From a checkpoint of a small transformer trained on Wikipedia.
Size: width 160, 4.76M parameters.
Architecture: RMSNorm before each block, no biases in attention or MLP.
Training: a variant of Muon for these matrices, 123M tokens, 7532 steps.
MLP neurons of a small language model. Each row is named by its layer, matrix (gate and up: input weights; down: output weights) and neuron, and shows model dimensions 0-159. Each number is 128 + 32 x the weight over its row's rms, rounded and kept within 0 to 255. Numbers have three digits each. A neuron's up and down rows have the sign that makes its largest values positive.
After each neuron's rows, "fires after" lists the tokens most often just before its 100 highest values on Wikipedia text that the model never trained on.

L10.gate255:159162122109115078143138214165167193075144149037129131172115096127064105135126099139136179135125114139108139133124107089180106143089122131186098141196089097103156133123205159131112096130136092174104109185101108148165147092133160161179100157152102175117093129153122137155142124075196162140153133149113167100173152088149085140111143129156171178160125103143134118098192161167155169138155134141089090125097095129074064091112155144133195110121144185123114086101128110135121125090101109
L10.up255:105157170081131136145139145158132179178127084116117168130128115084090102125131138176065106136090157168140066148148105116086096114157093135175155103093123073137115113120097140132156121070133118085124144113162164127123165115155101123095101154199148111144142164184100086085122145084060168159094169068157104141147111156112103097218099177140135137177148131131150141128148124129125113167159152129088116132080134194132141111178097108207172105102145140139110043069092099083172127086097091
L10.down255:118121083138131157167128133206101073129132127165120163151115129164086126102120115146138079088104073133141097076102109117120151080155138194074105141105139132107111132146103109131156111132078143155194095109123072165115179165095112118063174145193140124142134150108121098033177103164073148182106116154135150149134100100146105136163158129115112137143129120171134088093105098083121125190173065143120075123163107149104130164121102167114121135133120113184137102115118214162040168180154131
fires after: "-", " |", " (", "ced"

L6.gate285:117141130091123095089059089099114068142159130168132136165075113157062140159124105089139153140153126170115131133173123101135116176154077149124187139131127094096123146107022126103135102107147091111148132180086139169131102149149132136175097107097101147106170190171145134066079128163106139113137072140132163126090144060161105152081156122108155049124168074111175083175195155086170095169107107122147156152086134169122137146115090119133134156132105117192105121153180082146138133144107156
L6.up285:111122144137134138121147155122124123108118149121092148152125164120123137127164075172167166134147050091149094105099141202112070147082100145170103131187117190148115084162077095128124204120148139106151080103142183126122153177139091136134101072154032052133135190153136101090117143174071114118108139148125095090126142168128117156110102133141131169131178134117113123103160169117142145125130126113104138171151160144150147095125134105169134148099082081027163133164144055098198083148117129
L6.down285:160132152115149149112105091127117101110127166102177138114089130168058100111145148119149076089109104104112118123200147119124117108175205119134186101079157150070149117156093160047145125132142086119109159146098111141074083182117139123135148098146132106163149094111182101146152117208134144164140171144107167151126122114139120128159191176156105198081105100159138110113089136173064188143094094175115097129124072135141066150119125131108148103157173156091078170165157125134121176113140058
fires after: "w", "20", " r", " R", " g", " w"

L2.gate79:175148153131144145134167158155115099132117094143102166153092091090152113191071115127144179138098123105131124075136076134086149081156152117153075067127093175125133127035102195125179101096136052103086068065134066119116107083158177130165128082181130066097106108084133091091099207141081120130134084127109133141128097141116152155191109148101150141114154122164093163153135148129141099191166114114139123152141133147143088105105166147116181113129096108150129109135136121145119109069074110
L2.up79:120120104108046111074091156100140105133172171172121149131160171089124149126141108072121132140138167120104086104151120066082160196086166162140136074158128112116140145069104117097124146086180131128105173127127131079147144099151173121137152146157155141110163083138063119161151203110129139158118109198117118117134118164095128124121149142103118096086168081139158144184121079144149174147130167074140079155122105146079177146136120152167205197097175154149171133127121149148127100044088134
L2.down79:135161131100107127070086137168123124143169138150036127199139125131143146140090156126105120105140104099116127105111134138060131056161053138090157092136158138181111126119119087126163116179144219136132100151165162110047118165072143176105142098165170104092126146132126169080082072148136114148093162145136111070120132164144127090159118142096150159127108091127170124145162101080169143121136134171126113071091119117178123167172145163141159063124117087127058114176153111102117094171111156
fires after: " tr", " f", " h", " w", " j", " se"

L2.gate187:090139104190117131161083125075141106097103170176110158117152124127096162109111186112111161116107158157107145086118166092042164128204126136099113128093155130134151131113117131091098166128178111136156137150053087064101178080118070104103119097141042132122101096114183149141138117227148126082098149132152130128113118120145162122092158146087116134163111130112149132154127198090103114110133095119157088174123153127149081147126142150161111058189077105112077125192146158145112137166114100
L2.up187:134110031165110124109106159055130053105132144127063153078122154181124105103132159105118155074111121155145122133162113106091161172125159123121110147111137171161161115108086099139106122072134092179110119075074125068180160105095158149102111131164078122140124153134163088200204132151091131146200138149150146119150122149137130160110116152148133196105098169101131143110141147150147079064189144124118106143127122047161142142081123122159165081122160137158080118135126133173153117184134088
L2.down187:167118109117161112105117125108184070128176103167105148103110180141113099085147130155104103161064133169099071151183145127116122118069178089100157135152111174148146073103152092104084158105061102115137144076186123097111145209115142163141144064147160104132172138120183100103125079067081116104183086109160108121139118101097158164072015174135154147149148143104131158111181105131190135146153120115097114151116153110159136127087117151068115093092131118104147133127093133140154117150126113
fires after: " B", " b", " h", "ask", "em"

L2.gate87:130129163122089134101138081082158110103076141135107120081166152129163179103103083124076138130070136131143151157139066111086175160082117145210090141085093115161124131157153129089070135144145128136176137088144099095143139133197142107145132104146145153097057155119135153161142102143098137185154125101178146145090161164086119102132056154070127161135088125109069160073177156046151185075148115128122079150148127151170080119125150142097186129112102179160156114130136156074138109144111146
L2.up87:119119118165132081084169109106134135184122127143148126100165160062106135094054088117139086148153050162144132144110091131109128100139181165173098148168113070138105124124122109157095096122139142146155068098147104166157115177108044152085051145127096119096088111186170081148120139142133178184113159161130160155084140138093171128119098123066119100134099093097133125181108145106109097122082097137107148175171125133153116125209193113079103136088144146131131171184167153090131152094118152
L2.down87:125113111117162101134171126188123095143151107167135104133086130181148034131113115138166143146153133160110093090126118156151138092163134089121096136189150183160152119121153131157090150082139100074102142104141155101132109134137135103115120107108128119112116202130097151140180144161168077142112157095122093141197099113135071095159123115173139105075210112136196123114086131138113090179109140161133122095187192158060200114108095084177169095118124113108093165095119147203105106143087176
fires after: "t", " c", " ro", "ri"

L9.gate274:127146217120201059118095160122156133065064135168137118138109125117120180127068133161101159065162179184086131100113071150204118147096135173105166151127040176137130104140100092132100124142100135150147140096131130055079147122074135139123119108126092148105145105122133151101101129096121155118121104092156126051124117115124084125163126140139104106109131107101118128143152141185117137099181147092182109144149108159184091159049151123088091126123088105188148099168079113138119101139139129
L9.up274:114144152094134121122125147102145084107120120147103145135186148129134069084158127099104148133159125146122158095141212188132100110133087132132193146134093115163158139180049166149119134108143125165118122063109142177105141150159175181097106125125137129062148123127104170070134201100087165166141194142143150096082109155094073131139139129107161142068139153110142084089115153119082103129143138108036070130151120120086109121085149150074100124058138114152114052158110125100145155145114191
L9.down274:204132099194099183153114137138126146156195118119098095137156127118096126151167080135190128169119052085157127133150098094099138129127175153124100213124077092094171101101106106132131096117099165155129109147144146133113121135130139109152176109129140054124194075115136107159143136091120086134162177107161107151128178091127114150065104111138127212119167138132139119107143127101127127213093086152115129159092144104138140144169098062079109162176122183073130134147104132129076172136160080
fires after: "19", "20", " t", " T"

L5.gate42:160151141091172118163091094131099145136057170112152100132155152129166079141075119126139100098179118217114173113110184156126121109117151172195111189117133096175157147097128123152092114095133168147162156171074120129147117126174112123123171126137130176061129101129155072133125118092126230109179077178149122144105109111143123095147131126120117161115099127105108125168107138139107099156148112123164150157139163171151123093093160141003070169166147118134148160141146140133170175081119131
L5.up42:113108142144152121145092101097097072140113089146151186138180033116111107122178102142144131055138060112154189146114132139146090147148153127144166177152138109138087133124153065090130164167169148165174118144080079126144138118121122170103147196136090145138108144139155101100165152172130105198102110114138142167128120116163127151065137149083106147115102163101115118094126137100143139071218095136163177177141059085106041159165096148105140107104104110122134100120164163091164121121115160
L5.down42:108124072126123177109181136161178167082153115070080166091118207129156118129147072108107059100134196139109075132132114115150146127107132104092114150133140075144148093141135159125138181125057079103135114163143124086107138144082102082119099062161150187080112081174098064130128147135134134093118125095146088121091128147061129039129126133155112071118134111161143125155160126164090176136127163078090142096100106184102159116179103145129151177124162130131122157160102161157171101155135154
fires after: " t", " con", " T", " ro", " in", " writ"

L13.gate2:101230081086101149141144118097169125092105126126108108140139131134143110156099105172108113117099146108137152127135160071153112142105088173193115114142145145113142193149092149195086178181148096148165105125093155163084158108123193141140129122168059181135137175175180117131137147102103152180116168195105178080106168162129138155127126111144185139120122130161167089163091152139126089133089119189099145116149154148098146129118157147075169089086165093108123117084063127123130095118108049
L13.up2:147080089136090169135109044125132194151053151092162093167135116131140072086131116099131118161122102131035091152093126095118097112142127086101116115166144086094080103072144123113159112109169102149118166204083177102090120086095112131116138166129119098147128090165170093127088147117162136174126173138110133156129121144146098119203081120075136125113137095116144148132084084198132125135086150136088130118107214149131175074090110165145085115122109118123172124117117163165105132198114118
L13.down2:119174185134148079110113184115162092164166134093118145094136092178094217190160170091054165111122197095132151101085165179168143092112094145169067165154126156104145178159141093143154195158192154147149150149145116114122095137148173148138146186126126169048135172066152153106152090131111142125131114141138123134184163077143111150100158133144132140125124118138127131135104113167127156098099136187088121068087147131146090123122123101125167107140130147072164157132144132151175108189143116
fires after: " |", ";", "-"

L5.gate163:054126158082104114114103089130090086117164145162085082089125128122129147080137190099147059153132081155142132146133142161086124156130152114160114095179168159142213155100150098154103097122135116183098145157136116129154084207110152132158092065097125129140194157127088101101126118142173084127165117134170164116179148079168102181097138120116132092105160165136134129092119167106125124135143147096163023086174096092123095101125141128119112124092171073059131174112152148106103144146090115
L5.up163:096207095126103128089116068117146099148113128097112139128129081158147103096141166114145103171110089114167127132136145155094126103139136134160156114176084160118184116138125118105107070083132082148176104105135146124147150171075057114168092112144177135091089134203130099131178133124116081080148131165133149122187137098136158133143040125102128094109164121176151117148144211133183116120124088097128115073142116108154120144106061084075120107067119095077123112083184191059127124143128106
L5.down163:160129126122158162077127183072069150125138140170172112135140160139151062143143091159139143133153102088140199121071071087106095093127124155056165168208162173103125125141105137132178127087056123109163114148088124169106095115116141136154127154080152146146131155124131119122134151121158130104151135219105066174136131070121153146078161138171170085107084125138173107145083085170073117098142086166132171106127109128095105127181126087117155085159102096111104155135116116090081147174151146
fires after: " h", "ro", " J", " v", "ol"

L9.gate149:135190100087134126135101131132118178125068106075145161071125100051085143110178164119130123204135199191104162179097172102096179093162135132085142122082154123134131080119159147150073141142132156095109061141120149136130110113114111082147106126162114128106140120134114172164128130084070161129085129154079106104184165153123083118136101168151109141106159153178137058122170108136116133126102166082161116134173100103144077107122147103101151161167137178140150086140115117160104086216082147
L9.up149:153133068111105177152105149148150178117146144115154185094105130140084110138176149129115144132082160116174112099151098076099107115178164123122086193171118070079124130114099165206112145190120102141097158139124156127128100064126136111112141059121147087144121153095132208176114150122032117110168149100123115121146164153151128122144187150106096141095152123096117119132164151131165092160102065108127143092115190106168101173103150138126102177113143113120139066132123129142088086032156090
L9.down149:144156137075143125118161102183086114128123134142104104099084068125161162095101140142145178067109106107147098132097130090071111206119119127148099190164118072138173176141109154147151043106049148172093106133097157170124171122144161135109083149191111158072159159115131088091170126097064141135179121162106142102151139164139151119109142141100090149151097145218124075094137159122091153121168127060087093148101137145163115108146101097131135169120134110188100096087124140135156100121130090
fires after: "ip", "-", "ition", "y", "ac", " F"

L2.gate245:090111153148141132131079059057099112162120107129144109123090143126171174080178186096092107147137100143097179135144123162132087164149088146098095161117126083178128132113169161149105150061075135157158125128151140103136098122162108146049130153107107169126123168168090152138117115135152187192167128116131134091052106167074121105172169169087156146110123115127126134178165159089157106111145126113095128214106110092181114122070067154146144153173112142160144121199158109098121142129073143
L2.up245:106101145142087139076107189096106169133140121144084176137171128162202060116122110113138132110110153118151145151193148125106145176107077119179074153175095093110119142159122142147116146053105134101157056178067082131159110141131146102118115168148071160168076058101077165049136109132129095117163174133115172138087157116163148138132123169130140154143063118083116125160117167130115104156122101148077049160138167134087089115111133073183136138100090117141120164119128108104110116092134135
L2.down245:121114150102167064154090090176099124098131164101158092175158132156155086164089100164110133149134199152143121130115111140176162109099133118155144160122138092111151141138140131179142048091186126106093121133085154139101178137116080172177112114141126190133143148176126076153109124083113094128198152106147132130122209184111109140135129091118127071089130167162123109111153183091186126155157197096210134111184135170133192120111134105130151136105134090085092107166163124128087170094153142
fires after: "b", " b", " B", "d", "amp"

L13.gate156:066165117100151165139140125088182154148174156176123187174163124098121134170112103082163152121128102142162068120114147133114100200109134113171143090101073120155116134139135093133171100125153109119186117093075123110103166084140126142114131148110132145138133172154180131159171172186129118121129160117114159126119129101129098145115074140142167171138108051101168156137145101165114091144107118129136157065137086185049175111140099146075125136054145118152206137187074131104127161201109173
L13.up156:125200183144074160128134107149069138179186139136128146124127126170109161163160083093149139111105131166130139146173079147142108176188162155099174101151161126087077098104146134165143092093092094125129099144095149082148175084128122113101107137135117131119092117177169096078123085105109072081124146137109128131118144088165151142154155074136129152105147155214073132075108105073108078167048125176087114112192133150106158120143089110139124127106108202147086124088157148085076154137124146
L13.down156:098121148141123114113150079097146126098123106083184150143154134125052128103105146109141138149154150119169128157141103160106123094132108079153075127085090116145175132129128070193115097135116144042109125131158122061118186113135128128097163090101160157125162144190089078105134120108200140141166173101085120195120193104127074062112137116146152162144092132149125166085184096120072121113158055166157157154145074131172175098097171132185144146126094120085162155109081118147106165127147106
fires after: " |", " H", " con", " L", " At"

L5.gate21:194111172169126194151162124159147148119109078089145125083132127118128149184080069101109154116111146081069161100152126144120167103112220116136075132009142122105146089118094108108119102099089113097198089108166135147149117110094150109185086117113145095084156199099091116095132145114115108170126109167120148167166167083110106195169094152116087104136120086112142134148145130132064124134084088094152095127138124113157123070160142136100118119143142107079125122061124140127110120163155100
L5.up21:127163084175106170104197132136106132106161117122161154117177094143136189148137125168114114082126118116140131120147094099136106160142152033125116149085126118122126137129106096078105083095126164148109172138084160178171144112125145084101075101146180134104099154122181113088037108172138133086119122135119132161133200111118100090131198138084163070107116136130128151141118108078131130069131112156150181138141141087090212121165220166097130100150151171086166145107122125134169132153184149
L5.down21:079104116123111192168131118094104110126136127071122119169091113078073167124146107105144114142128201129185129141177078088091087183168127111152113134102146117063162138099091090099130152131117118144147120080119101113148099112073190174109185109109125145098146127160126101206148145136181134154121092161143103137138153082131077173198133135134098150087144161141135167148113129098120133197131162161109170059162132167139115095087123112156137118109139126146167135218132180179088098102196106
fires after: " L", " sh", " K", " |", "as", "os"

L6.gate217:089155079111159099146052168156108080132119120144157129183165118107041145142156105082128174135120137108127128115107147148136111128174132097127110142111207159193132142080126103113077164159129116096129166152151092175139136104100142157120135130096080104136178128126102151117108163168111159116084153116144108140182196162040098163117123105163170113091147115113167158149087192110101127169102143051109087136132126093158186067178163110146148137145082102090149131182127136143056133116088112
L6.up217:154139083114148191174137091140080119093079096124127194124147083134128074132099122113086107110117163108137166175146129221153141105125120192110110139094082156163146142186123185142146134175101092160187171146114115120118185125176166121133152136108159143102151115157141084134148109104165150179157140082167149110152165179138124124087153130134124138170142072076135162227137129115110181118111105124167131184147112094143149098081131119173168138144157087102068143127124093159055115126073141
L6.down217:102106089132108138081201150080197196152133082129128097128116171101098146079116187093128143113129140092143149140123158074111122110108103099174205106183173157058125043144124133159142093131159102119086122106104190160160098180118098157151133146143091110137195132160152132104081130159122085093144114131141097140096114057137134147108090198135146161123132172115098148143114112107137100114142159155094152115135117088087189139091185148110108107131178108153186104069150151112111131065120128
fires after: " E", "E", " e", "0", " g"

L2.gate53:127194176101094054162083137155145149159068079101128158148137095072110139118112130178122170099098160086118075096138190168104144099165122117110168134135078146099120077110192145122094093127113142144156137124125139162129143119078136140129087122093109174121160133155107138112100113118093133154132155107152133098089147110105118145138154104103031185152144141132210159094160124188088041111107179151124098136107104167124098176112174147148151125133185186105119124090080095105094151191143122
L2.up53:195126122134208150157112101138077147084142166130180081089152078172152090130158073109153174111159052120089144160102133150064069117126176164191090123140162125119094177162124145129176176123118148118145123087137125186130087110134122109103131107152188139147107129163203146147088104182097127049133154133163124122121150158150090082141117098147120117096115137169159079150145135070111061163191113099125103122130128164148156123118146084149094084166106155122118166108164125094159087120157129
L2.down53:136077096124131144172122162144142152111191129127093115104154089107102103127213133094132154113176073167116084113141067132061165147121145163194098090157135161131055157113097154171179168045106123133073101102089065092036106121123148110127132158081120117167121151190077190143083120183169131120093151139124087124104132113105114147141159098132128075120102137134117129144146096139138181127150124167116101088102115112124116160066125113148136091070137119145072143143119160108115109172144099
fires after: " K", "ag", " \"", " (", ".", " b"

L2.gate170:078096136156161211116119154147136108138164080166114160134131068105152112157134093110156176080112169112094162040114155091136126149120170144130112129130117117138100081087130149166134129148138113117123141149191136074103143163143154158136092122141153124086126180109142150094182184179150193114146162133137074150099136099176129119160093163098154114089100148126171166159108174137157180180069116062167131164128075130146083115158094117108104091119085183095108077182104156089139107150065100
L2.up170:118154132126118176110125110115148168144152141118173164109166152196116124073141128164109145068121124114163162170102136109161123146157079086151117105135125105102097140096157088148176117062144144150090120128176091162125136106147170081144158106122185141070122122085118067191147116150143205109106089154138116082156147121115117110100125103094179121153163083093158168193161124117071095023081162105112123148138130133105038100102130089093138144193124145113065126118160112137143091172130091
L2.down170:087114102100173089052119164124152152163108093167166119115076084136151183141101061147142152122133158167177122138156137109139144120083210160100160094132078151120137136113112130135116080149122165111181109114133151149148160162114104129114139188090015108110142097181180193083153139117138148091093164170085155102157132080105148151147078166151134168152138130200126065142140135151099140181168111173117179154139159152115104114181115159095119160121107138155139129153151162144159164162152153
fires after: " O", " E", " Re", " bro", "E"

L6.gate156:142127153105160114117095154131137132149154101092174164135148153107114084120113182081117073173139007169122151145124143157062151161125168120121106061110222127045158169159111126118126114086105103150093138160138147130141159064142167142153121117116141123090194089128133122093131070147131109161192171133094095129136124087103159147156112148122112094099115099130095142144096118097144145101180195101141137111127167108088152148185097137166140137153179135106108132131157164225097104110133097
L6.up156:099121075193203162094142185201084111096163138080159169061099152142108169121134113074124108139099129098172105066147101144093106115171136121121106141122062103116127121109102181120156148109172134145114143104108116154211125156144130080123068050083090176157120127152125172094108132098100122123122128166090184186122113083142147087118172166121132117106140093121138147147097146151143184142135124129183148106169102144118158096058084131099070129124125111163136120121128163073109175160158149
L6.down156:137125152159085130121160172125139146099168128180134133123129169129030133142056121109122112186104135127144084073098117166087120140070076092216127065153184112170080114133171184186132073147147132152121146067125157117181088136149155109139127095152135135110165111154173120147138147096150110076137152136117104068098114135102145189129115155165161159165174170077112142154092091099150117160157195173140172124183123119092114107103149144129144109070116080150131161134140086103115114128105099
fires after: " ", " R", " met", " v", " ob"

L6.gate293:113108151103119074098108084122182132134122122145125134095192142137120174099127189080156151128135123127102146104179116158168152140110146139119138123088152138143164150204088167140168183113115105136126099090169143080104052146121089098110125092093191162129154081119123068154108184202152079166179163099132137042126098129134063171136128111094118137116188109084125147126124110129111208107131122152115138080185128140147117101133166136113085079190170115102164083158179141102118156114101118
L6.up293:057124159134123107093131109163140130138168146146133103088181130115141130096173150110088187096129077143132104151110143107163142155165107182126146169118129076051209104155129094130165162112087142177103107107145175147156069130166126145077049123108074146103128136135219072145166134130120139149107106131136091169145146180164099172096172077154149137104125137141100102099129134099162154152136152130127110152158155128138151077128153152117029107138178100136164167068135164109092079168142165
L6.down293:145110154167109153113135117079104154110107149076167108158143100165122167047095149084114130124115127185184136183143109192116089095105093087111117097153090129161099074108172081147150092161171163121154115178156116130104139151137146157154167122133152107130106130136122119123130096198115153114143138147106125119181092118102113092084193091086134150093187132119126142193144122158116074076109199125100111123106204140066135208177186123127132120127100155166155153176063123111122121184126147
fires after: " G", " B", " R", " D"

L7.gate50:098105066137069114143144149070174151130145129101135150092126105126159187107118170150112102119116147161071137186115063132092067080102144136128113164124095130170080164112083132081105105121152177112084177159123134159109068094127136160127115103068143104117132161128127145086101102144109133121162202147115142158050096091120119194114102115065061115165136164088159125118130178085133106110145083089176134126135103101182110124101135083077175161116160106116144155175138156158172145077078135
L7.up50:109115104126121140129146139140147136062104091083129161098132125083128215109153160169109145069144161117089106112123106086123132120104062117130173163087103147096149070117071105168141115160098140128075135108069142097150090132149097149140130151065121184146110151130153132186131102132146112140141096135076145166104094121210142090170097088106138105164146123142105143088136092176141146095118120145087232082128063114116156125065130096065123096117071135150167138117086127149112191113162184
L7.down50:132146117168126142121122151088155107128150164165147121134108037186051063069102128125139144167106145149145179128124141094120112122120118137121129160125096132110077140125158085101141141116131170122140099104154154045073143111094124073142109087147153127082120134134136075104104117100112178130155196133097077142073135166123084158157153117185120137191143121136128105113088097112121140125131143130147140116079124112162153123092159151138085100189193092082083055123202116097100073203073098
fires after: "u", " |", " a", "ol", "ev", "os"

L8.gate287:138146150103174162166164117104132146134125070073179107179115130095104116096119108139129124174145131136177061093087118116140107142132097158104141119142142167128074150127092186110120113157113153155165108075136123139087071156127083128066137108095107124125211053122099161163125098140160117182125131075151099140107133110121153182139129074158136147149095146170167181139160090154103089150092059086105193160090127146116188104117097146159170105112049138147088137126146111103197068160104131
L8.up287:096157187146059135148110133151101110152105087096145181124120104129107111139122155066066139109103044075121157096116110107126113157165186100154140163165099147153103122109096177104129090103127112173231133097128127169087161086130162111143109139121159117118116130168076082136064110053128157145097088123087098124118070139118126171092155123092151103122124118142130134107044155109117142098116132116135176121077185198101110119166076140118157103112139125185109103143156090132171085180156128
L8.down287:135156107110222136121100087153129124161155148128153138140153118120041109117187075120163124146152179128117144149119131098126131144145130087112162151117142157160113050119120171116134095090132174074128131048142192057138137138111077085125069087135129088160139154142145196136142117106110072143131136124122176115131129134112178113124158120196130138140079173099132162117122094108153143115084107121096129119115033174072153108097183093098118151139097131053115132090154102086145131122054110
fires after: " l", " p", " Is", " att", " t", " P"

L2.gate108:127165174148064111172159176164123142123084111123135086157091120134143139109125140224108115131160128150133163073072102113122118111106164145093103088158083193098146102158086137100138091121083112097146187144212165125078175118070125083123096156115040131106117161195096109126112145228107110111120148178124119143114139102125130115135112067124115133105129175142176147111095134127105159113107104182118085118133099166105093204161112106087124177123139143131106122090136111069134153101117116
L2.up108:075134122150108153144080093144133084140091140081166138174122140126174092146159126077153216052140097200170116158208152164131127087133122127151183106147136105085129154128099123191105141151119104144107111151130118135118134138170099098201113153087118136112134098163090118134147111101116181148196110072114177143178064058157154129153111093125185117114100129191103179097093090113134142161169100131101118151096114132060161128130171156128152081145142082161169118139144116119144172124157150
L2.down108:158110169115174154142092159122124058112156129145135089118056065110165072100122120135058109115152110102084108170059080106138082123096133099162149152184175141131166139157114120141135255127118125136145126176184190088136124145159123118086094102087164116113080097107112191085186191140155143127079132191166125099146152107080073126089143089166090129163154089121108093120132142130137112148111113159066099128161129144140106149152124104095144117125111121108082124128155123104142143114146127
fires after: " (", "-", "\n"

L9.gate177:056135126111094183147082123110108160142126139120149112157145091154133117161132151115140120156112021161150143150149146159134115107111153092114139156145159159134190099071084110160073092075093097176142070118140168154166166103181185138148108130139148086167104146148157126062176201112091165090116129151096167147172150132128095156105133179119157110100132100159096156168148168169130137116114162115151205133069119126085147140137196155138164082102140063115129122082118170148167102088106116
L9.up177:039156176147115147169119145152098113160083111114135085108164151167079151157131169133155192150178150115127119122137128110156150168106119128160125117076154109196127114093147091084083156094095098116125114161119197142119153083108208106067097145141118165176032161098184148088130116155129109097120117137114121101136147226159126101091132119118086127086125112119153150135108172056117082135215098114169137167115133122125179104184131133175142144078144152119161140138130139134115130108129143
L9.down177:130132136102080103085127140133163186062086123081175153167109133128137107131118140146098119091134136139126174099186117093068177136166143148196120114144062067124107050115137170142145086113131144137167155122106097188091174129148109150142168167131115104145144109149124105175064086174218162120131123125076088145108094064110162154164102173117122126140146116115106145160162163106207168088182110129094112158094139105153100174105166150142107171115100170138081093152128121125134184125100155
fires after: " M", " s", " R", " r", "w", " was"

L5.gate273:136130081127090133111080152127129076093099147105163132167189148068091146083205103165135111195110158130157155141121100158144133083191162113203101134086144098134085102097117159170108059142160108132129101137142074129121150101076148130152103144097165158117126122123119197130100139121144156127104125121137141140172084120147053152140135103174135118060070104160114120125139177117192150074130152091117102115168147105115134160127106109158103073157118126142125078126124155185105108182021137
L5.up273:129175124122146098093144121172115174160115146134099171093097139066106088126105124138096086146165186103072137141107161138103113133121119085086118125123148174162089083100138122157083063075096170173169159086123168126118129149112138150126079167093106128117098163187136124185129147135216176114122135168175118081169112126154151213113055103122143178070165108179080085130151153150082114105136132137165115095173147115172121133113106118093119146171152116113146076123071149151130063145169128
L5.down273:095126152194093116170159181171155211152111111144070140119150131076124089138105074146141070123091136154126053190157145095122128108159131132098138148146203140068136128154166082112095066156116158138083186180081052145143107103098130120118151157087119117150144140135095165140089121138189156081073160038107139133126143124111102158072100177116118088135121086090159114153151106156126162120142160139160100115101108137145127108114110098112118139182120124099101140090131174128170127153182096
fires after: "E", " s", " was", " S", ")", "W"

L2.gate151:095131114117133135139078118142099085146128136104134112141153079139150104231143150139139081108090125040113110172142171106136092180142122172144117143099152152143134100086098158151102112209186180116210187114105113159156129108119120153135136073180156194193141156108158103152200167105153158071100125079124188114162132156107122154194143158132138093132079184126128126095126173135094123043130112131149121142143140091130135088162162119160141169120099153123164161128146143158126138129141156
L2.up151:142148140121158138104097158145092055154088134088146065149125103162169120106208111117133092098154131164114093103147184148155180127134084132144146066174154163129137174092162132177138114163135173172065169090149136142114099105144136143096143123156099154147081115162206083135089130104108142120122118052118127136124121120110107159173195129115110166158049155111121137063094176153141138108128116180142064135163188067148129151146109135154098158067120126145125115043110117126153084124119111
L2.down151:133110091150111142147112149190143199092132104168127081166185125168113088104187153156134185174098155138138186117170148115181146177115112086153125135148091130097095091121164159168037153147164124123106131116137099082174162126150161112175173151097095110150096081147099181143093125134042108120141177083088200085083088142141179120110114125073126086107118099153161115148123155107144110133122128120147128120106108146121168088133086121108163123132118092157125158090123155164172162099059071
fires after: " I", " P", " Comm", "az", "ou", "idd"

L8.gate97:123135058038185144183099128091062137160133063117140164123077103117106113130086136132127150140145162079109095100107139139114134144120122102105165173177125126146163124031143118132145097140115175163153080153165122108139166062157130133132161149063102104057186080110206112117107100174119091122118158183139172146153129157117154139121137146184165072113148109154095153160128063145105127112075125136130165104117123124135148135143119100155103153126091164110101107130165161069197127108094146
L8.up97:127106167078150122181130144159142197093115154053148152087107170160156140200176060174170207124056171123122088131134135157087138183157107066138201117094096156122118080123156139116103102150123131178147113086168149107125124100063102194132111166140139141121133161135143122127140040092103123138090106149132127148134102103096147178119139127096126067091128121167093119175110093183161179100095152089132156153146147121141137133148121142099119075123135154113065157111138104125182129112132145
L8.down97:154154132119149114099140119133090097183132110152139104072141128096115084151129068109179130111156160130093113157072123123148123127131127162176142164152110139093176132098154167150140072099115162084164099136086130086118130124092110095152105118128167102066156160117130139096135130104103189132099081194130167120135187109146062130179118148153127110065115096177126145160081109171076171146109113148121138142155157123158124074048151073154162200145028083156090106128194102161128085127156149
fires after: " l", " Is", " comp", "form", "l"

L2.gate232:105112112145146154164166133235149136127100149151087129101098104070174160136150086203165155117133121153091157164139108148120154118193101072147119095083109140060148058097168167168088141090105105137133060106150140112144131124143132120194080136134124131181178144118074141124117149100109086133064124088043102125093141182123092123127129120074118133132175144104163107124143113184101141161083094154129169195116121130126129119100127143113077082126117158095094122111095128182076158110121130
L2.up232:151166097122136096078132073126132101104111171171132087121185128154108134100166134171118141118155150067112114082183179129130131146128114153085117145140112058093114136158169175147150169103136138113095136148088147115136120120119111183089114133137089180098133140143183141151137104118105121044080068070135113115109196100145053140140121137051105193181099156128122113163138178138124199047185144156133117156182164180102141147103114128105158150107161158139146135111099108136112116091078177
L2.down232:133094164167140149056131180067095119142127102110128095180198134149138175068167058095073121097085121150051164097132114098145186130167131149122123143134099128103133078137103092103182140142080118092113091159094217133096115099122139130100070142146200143145122122154135050168146128141163121144090099052129098117145139091101105148119140128127126116110122155125135161089127129104130104131128175102135077158149106089071149173160076113187087061169157123119165109169125115114114129145114120
fires after: " D", " d", "-", " R", " Gr"